config.yaml
n_layer: 16
d_model: 192
n_head: 6
n_kv_head: 6
head_dim: 32
d_mlp: 1536
vocab_size: 1024
activation: "tanh_gelu"
norm: "layernorm"
norm_place: "pre"
norm_eps: 1e-06
positions: "learned"
qk_norm: false
attn_scale: 0.177
bias: "all"
tie_embeddings: false
parallel_block: false
init: "trunc"
init_std_qkv: 0.0361
init_std_o: 0.00637
init_std_up: 0.0361
init_std_down: 0.00637
init_out_by_depth: true
optimizer: "cautious_adamw"
lr: 0.00226
lr_mult_qkv: 0.5
beta1: 0.9
beta2: 0.95
lr_head: 0.0123
grad_clip: 1.0
warmup_steps: 392
schedule: "cos"
final_lr_fraction: 0.1
batch_tokens: 131072
seq_len: 512
doc_mask: true
train_tokens: 627900000
steps: 4791
dataset: "wikipedia_en"
MLP neurons of a small language model. Each row is named by its layer, matrix (up: input weights; down: output weights) and neuron, and shows model dimensions 16-111. Each number is 500 + 25 x the weight over its row's rms, rounded and kept within 0 to 999. Numbers have three digits each.
After each neuron's rows, "fires after" lists the tokens most often just before its 100 highest values on Wikipedia text that the model never trained on. A number after a token or word is its count.

L13.up873:557500509544493458514512475490512513513502481525501454475460446482524541471451520505530473533507492503507486430501491507498516524503485530496492533509496506482452466511469498491488503469556477547509486442504529495497527460513497507548484507512473495545501479522533506497475520506495476487
L13.down873:508534495476490512510457535516498497509517548519460520530507498510474505485546465511494504476483475510488485526516551483496505463433512546502534540459546488541480522509452483480465463500441461505493528536474501450546515525498490503485474477461497508476496497496502517498561508494493512524
fires after: "y" 27, "H" 12, "a" 8, "-" 5, "of " 5, "h" 5

L13.up156:491491486521492514479485481503514524475466495513521486434486537554520504515473498502518506510461492504493501450519518478498501520544548479545433507510535419516455522523520484500536478524520470506511496484466526500481512521482480501500499482528530518487531511513554494524490510481528482513
L13.down156:499492503479489493509539465483499498506543484501511511539501495505444513502526519533513505466554499493514510510440485475466443492528477480482495501519481525524477525508514498483509509488543520471511510526495474531515512466513493512530494512448512458520474469473453502505488502511480498460
fires after: "ch" 12, "ug" 10, "ad" 8, "en" 8, "ra" 7, "re" 6

L10.up105:514479516522478483482542469479498468508501502455469523476540479547495568507498475531517521508514510506497509447505536518499506554492498484502497477489509503518485550501525512446460510487516511500458486506470494493502505477503519519511529484544518465488487480491505501476481525460467447474
L10.down105:525500489567446478522465540479532533510489534474515511476539535495491493508480491490510476496507470470504498557485457491568506471460480522526551552547508477463501523449477499516475499517495523481527534495515491500531481531489478510502509555495484471477515469516497518471507480458529530526
fires after: "| " 39, ", " 15, "J" 7, "as " 4, "Ph" 4

L10.up290:471492470498480481534524516490516477498520507479502459449487522518513448520472497486475517493551465477540525503486501452512502499594501529543515515515484455476436526497526467464530498523506497503507543492500496503535463494454497510516506506513482485497505513507541557506503524518493513455
L10.down290:509522480511507493511538519538504484512489452460494546529546484492513484484514521524464485513487501497481452470532489496516501516492542547482517521537493523477533480515530513517421469580536472512492475452465505513502508444497476508499513517488528519502477512518523448501510509518498507502
fires after: "c" 23, "serv" 8, "to " 7, "re" 7, "w" 5, "tur" 5

L13.up288:515536458468565490487530499500519467482477480511556497530530493513497511533509452523554506477474448537484506529485476503466514508516525480534505544531476485527515497497527471478469487501530484482494508497487496494511500471507491463492528518507485509487431486518470519473479493491475511525
L13.down288:511535581533472493525485514525502498488498509482504496504498506505491472453513502478516495520468503531463524482523479467537508553509525509479511460494490485463505489488520464508534531487466536490547492447519523498492498478491513517498495484520455471539448534520459507516544484539527519486
fires after: "T" 25, "ot" 16, "t" 12, "work" 9, "ur" 7, "at" 4

L10.up1358:531481548508482503453474531502506503541487542524480521498481509512476533485521457440523483504515495485499535511488487500486513506481479506450488509482517471531512516531495512500518518462555536501456503533520504486499512492497498514534555472485525508506428541501497476486481440490478493496
L10.down1358:466537507476474492552526467503527478489484450508509490512531512512538477524459501530508493505472488523462478474472485508545501489498519478474531508551528528511487453463510490526474512548504499487539492478445527531490493460496489515499453540530479519529504560458537545492531506490452505532
fires after: "the " 57, "h" 5

L10.up715:495521536475502470500502503499502481481514484513526504508535468535479534483522515535501504517497477506561494453451519508522517496502481501507468512588496455454478507503499462495467479499488478510503546479507533487532491499510518511537511499515476502440477492491504509522458502499481480490
L10.down715:500455471509491523512448487506501465494525507477484489530482499457507471554477441460485524483499562533466508430495482487514524524539516519488517499478500503524521520508510507519474486495505515476474510537534517512508513485463517522464509498507503530474550509509507516476575498501525494451
fires after: "ar" 37, "st" 9, "ch" 8, "Ch" 5, "ild" 4, "work" 4

L13.up16:520478475486527508475520517464500488521518495496493539473425417483523511518498503498523490483483465499502497521513521483483507539504493490498483485503474463480493502476556470493490491499497485482495510452465509455487534506519551487538486504528467482533486484570524528483491519483467489494
L13.down16:494529523456520498468503469532531508548480489509484497466514533502542530455515503489484539495484501515489491517523534535520477462476471502495533544474554502507479515511501491495489512493484511468532478501530474461499513548452464466505509460496511485442533509510447484530536467516506520502
fires after: "F" 21, "-" 12, "he " 9, "she " 7, "H" 4

L10.up796:514533502488516492462524467500497477531443496500507501513499508522519513549492500549491507467530465515508479475516515493515493453503525483514515506528532521498540499514488489493524496494489507476516516536451512479520546503484475509467527522483536495469487515553484461497473506563494475509
L10.down796:467516521552461478478454480484549554450508522522494524499524457507487511501492484470483463491500523514484557463554458496497489481524524554512544453450487500477520487481527507523463502501517524527480489481549492505503499498480465501461523492462514477521474500471514464517488499538505559475
fires after: "T" 22, "t" 10, "6 " 8, "3 " 8, "7 " 7, "2 " 7

L13.up1518:493506493522500486494532466468528496501495505474496487479462469484501504528418510461486513468486440521528563519488565478447492520535493472474510545527495520483494492506507467523492531502456524494505497525509477542506526511480512481499486548514472459513530540498482462470546484527477522511
L13.down1518:512517518505513473513498508526541493499484486498521496494507480530498484468538527577473500536535467502482525503531497538506522470493525503512443480499478507508523494489534507512505461532494464519507522459490475496472482494521464518538551475513500531492429466504544498471508510464497447465
fires after: "sh" 14, "sp" 10, "re" 9, "L" 8, "ro" 8, "Sp" 6

L6.up58:498487479509503501482507460491497536500496499511509473444511470495511509495487488501530516517536458482499496523512498475529487521547508498534489487528495530498448492481491519473504472479528515506494526531510524544529548470519517516574516498471482443478505516538517568540491450500507453492
L6.down58:507515463546482502466501513471482511490526519458492509529509510490491523483489503534498500486503505515522482469528516474512492512451478519521551457498487502489497542476532468488499494532463503556511503434506506481510534533517494502415495517472506491514488496465511478453532518508505534481
fires after: "h" 19, "w" 12, "f" 10, "a" 5, "s" 4, "d" 4

L13.up416:465459533518524487500518492493510506540518515495490522502517504484531517493468502496518465537510504514529499501483513490504518487506499481492514524511490528521433518516523517499547486501496485528486513525497494515483486449457508467526503505483526470516442504503496516498490533492520474490
L13.down416:505502477504498498529443486473538505520437528512498473490521585443480484516526508483503511475497483485496522530525499486520486485506503528531455502475495475460495500522508519503511475496553514505555458517518499533535473511546472514492518493487461515469502501485499499466504491499513504441
fires after: "sy" 15, "si" 15, "s" 10, "sup" 8, "w" 7, "f" 6

L10.up460:535528447472534479456501508472504521541503501505475543522470498488456498485485490495565511496540498473514516479476493532531532543508510466445485483459476532508509479463520551469501489510535503474505486486508478473553557485497513496515552514514515490504486511510520481429525511539473461511
L10.down460:524504521494474515494506498519504524485529491472477504501470552475518517509512488508480481494502491509510485476546499483498480436500504479502534563504519478492440495526495474487487500520474491534482500539446546474499496527503513499507485486471546492486502509495488537563511487463510511436
fires after: "f" 16, "h" 14, "a" 7, "sh" 7, "fl" 6

L13.up1363:487531488524510513504513500520499474497563510496515458514463518480460481555537511513510478487482466491528526528501526500514474507477492490521478472508500490509542536505511521508489485468477470488506504480505527479526530456467554516520489537539503449497500537532475501519529519544454465466
L13.down1363:453530485550487535473507515510501491548478529502496505482490514495526505499543446513522473534505569495498444499501498490511490522515472475534516504486491510484538476514480489480469477554498539468482559549447471491547454509509494504524489559489468521501496476492511474454506540492503516519
fires after: "st" 15, "ot" 10, "St" 10, "h" 8, "us" 7

L13.up1294:464463483514497472517536499487519475498506514469499520502493488518502476484498496474529459546478470477501507493500505490464537541474495478498463523534455485555478535529505507506457506475510479515468498458531507449539568497429481509494494537485505559505489544515541501509481479502499519446
L13.down1294:506461535509525514526466504538504480491492509538479512518465531513512541461509487503528478459486493546502545497535474505497485469529490517521539488488496469515497495505501526478490441490522449549514471516460512527524488528483536520504517471535500468477489457491524542480515442434492501526
fires after: "Ch" 24, "H" 20, "J" 14, "h" 8, "j" 6, "ad" 4

L13.up1283:541504478516540503493461472506457539514486472509499517470506460519500546531446530489549517482488442479503520515519525458496465556536482491475516520494518485509473522501512467470508482497494493500482490482513490492503514507521511487561506552494493467476499509574518499477460498508504501479
L13.down1283:461527505480511463481517504513534492465519514504505474524498531519509491504513501525495496548520509452500500507503518481505536485513489512458454505525509488473474480479466535496463524505508517481523501543480528483505524478504526506533496485510505505477515500556489493457506504503480476510
fires after: "e" 13, "es" 11, "wi" 8, "re" 7, "sh" 6, "se" 5

L13.up1098:555516521541524465556517541466504510521494507489497473498485480459475541492480478497501511513496499504545510480460533483508510526465525465504484536464455500492494520510556485501490499485534542529492486531498537497504521506517493523499482497516517485527520523532516512481506500508500484470
L13.down1098:536532460469494508486482496514461484528496485507509500542504473496541482505522489519518484520469509498444492483554479484560504484512477512475475469558517490519489461484504529510512548511478481533503516491482489502519459523480537527506498504532498502508477482472516474507542499531526459504
fires after: "h" 24, "s" 13, "ag" 10, "ard" 5

L13.up741:549482540511478485514473522506490477506485528529531475519487509505519466535497496497515485475490496536532508535496514512508487497496469483526500485530458475503489564527501476473452465481511448478459543513486461508537499488519538520502531514532515493507477540525487504537481471530445497516
L13.down741:512498452516490479503497500500527529527500520489521499504496523478497499533441469485514533511532516503476511516526487536535502499493492487496499491486491540511497448537441504539525510447490547514492510507526473457493506493440547483447521512523477508475501476515504462476505529506457493462
fires after: "st" 39, "ild" 17, "\n" 12, "St" 8, "18" 4

L10.up989:565505515465512457498543490467507484495536523528482496497510507503475520481485483506520486540470535489521499501524479495509514516526537506502472535470482480506491500494541435456530495481531495536481506472481514503485494528560528541523495512484541438487497502481494562483507549500474491489
L10.down989:497484453529475539486456512531495546514454505484499511515502507514493497507535515461521511485553496477492530510492488508477509489480485496520547457517543482468482493503469505540468498490490506498493542525508511477483526506459473484462543497529495511499485488487544446504512438477522539514
fires after: "to " 19, "elec" 8, "for " 8, "N" 8, "P" 7, ". " 6

L13.up1126:479541541479533493508513429524547477515506486502535496473503485518519489508549508484569494478497461508495540481508542476491492501561490479462484515487481506495479507482500489501500413489495470521493505507474467471503546503479495481511489510511483485502477533485500506503510467498490467459
L13.down1126:510474475523519477481506487479458459521488496499479494484527510470499523448463508530485499528479440512562479517494455469514511540494550517483515507522491498506477507515523481441515555535469521515532476509540568491528511498506497467519496465506494511509513505490519493448506527530510505540
fires after: "h" 24, "S" 11, "u" 9, "H" 6

L13.up846:482550524503517458464509461478498469524506496482496456488496471507488541534470488477510478506524496484527491470486498439536494516536495497497495520520473472489505530517552481516484510494504511497513530470501534513503516473498510475493481511534530463523505532495503513467493506502470493485
L13.down846:517475487455527509490561488503485493521458485502512503497543523442488503515511481537494508474492497486502525496518447462505483531502504425485516499482503551484487503496448512463548490509475543505529500515507506562477491533499505461549507526485489473502533511554527503459501493507495500466
fires after: "h" 26, "H" 15, "Y" 7, "th" 6, "'" 5

L3.up324:518474542526473485530540534465486516490511478515554510485502475525491530484479464525504507513479466525508508479538489498500499478511472506511516535512496466522530544532518549499486537496478489485504487458517488459496567465488483514491515511490508512510465489573545480513496454519533472504
L3.down324:494523460497519515469463469540515483511496527493455487513489534465517470511512548471501484494528540487501487524474506506493497524491515469491488457494493539496473462449479476495515462506535521509483507525500509545508427510502516498513480503521498487488549506443456526503505545471469523506
fires after: "f" 16, "i" 16, "ti" 10, "B" 5, "R" 5, "pl" 4

L6.up1104:540456495538495498494548570437519498502527505518455471440520516513510506481479534503494514510513519505510504479522495468515495532537474532521529488472519440526449487520508476509508514454497505486494483495457526477514486526520541509486482499536548463508485486486502528533512519534479474446
L6.down1104:493503554498490519528492431527497516490479523482539508520526515472494504548514499499484513526479490482501524496485515543502510457435526505508457513537544536489497543537494548463468496502489525476550502448491507492525497501524430504510523520464521562483493491523493491452517502455512515526
fires after: ", " 48, "to " 8, "and " 4

L10.up486:508491500532492526502493447516528500512494505461542489467482482538492481502457499476529502496523503500469540500519498451464536515510494472495492507485507492538493544533490478520494506471557538470476492510513508467533566520497505521474486508491502507522464536487518469519480516483498476512
L10.down486:488497539493528494514481533518495517540496490506491461479535525498548494460524499508479495513490489509517544459450492485521503505500500558480531525545488514486522489488513529508484524516462502488483458482494453477501493546489491491531524490485525494519555481513443442494514494497434516463
fires after: "J" 15, "j" 11, "a" 7, "u" 7, "Z" 6, "B" 5

L3.up794:544470494532495533489479533489500551535442475546505469496475517505505531501488506442477516512494520520486512509498486479512499526484471507494477523537476453501484507508538510495473523505542450527542517457497483488545481510508488520502581505491531471497498528546523531519493523548494501512
L3.down794:472531515469503481498527464515499452481548539456486526500524494493517460489517504542509484497495481475526486482499507509486514468514524499494533471480533548505525509486476485503521464506460538464448485529497509503461510497509505489505419502512464507509495483455468488486526471463517482492
fires after: ". " 27, "h" 19, "t" 5

L13.up822:490463515535518470508544485530522498534501488516482493433473516514489503521519508510510499487483508463543503482464520517531504508491516489509479522487454498503479548557554521522461440453510492485497451507507542454495514472465519501490540553540518505522482502490546512515454503476477450461
L13.down822:496507528541425496551467450502513514478500485532496544482560495484571492474487501470506518452487508522482526520465502458478472509517479499493504495488466520549476475470457509479506519536483486474480557530472486540471508494479504497505504503495478481492494507536459492496534507494471534531
fires after: "h" 14, "a" 10, "k" 9, "H" 9, "j" 8, "J" 8

L10.up198:487522500514494478498490533465506484487499502532495486490551488511510515487490509508490502505471477484544477515466504462532471512501470507516507496510477500507439552494533476461503469484473480521488552509493552426491486477511561531509538503482507493502428523512507531523512464503467508445
L10.down198:542475517516508474507481510425501513522498589514474522497437529516499507504485470508507487492493508516517530545476508507518481476445491537542510523485509513484515486474505516476516448484517492479469500489480490517516493488517449496528452488501536472491496498514524515471547503476483494488
fires after: "to " 30, "not " 8, "w" 5, "ould " 5, "an " 4, "they " 4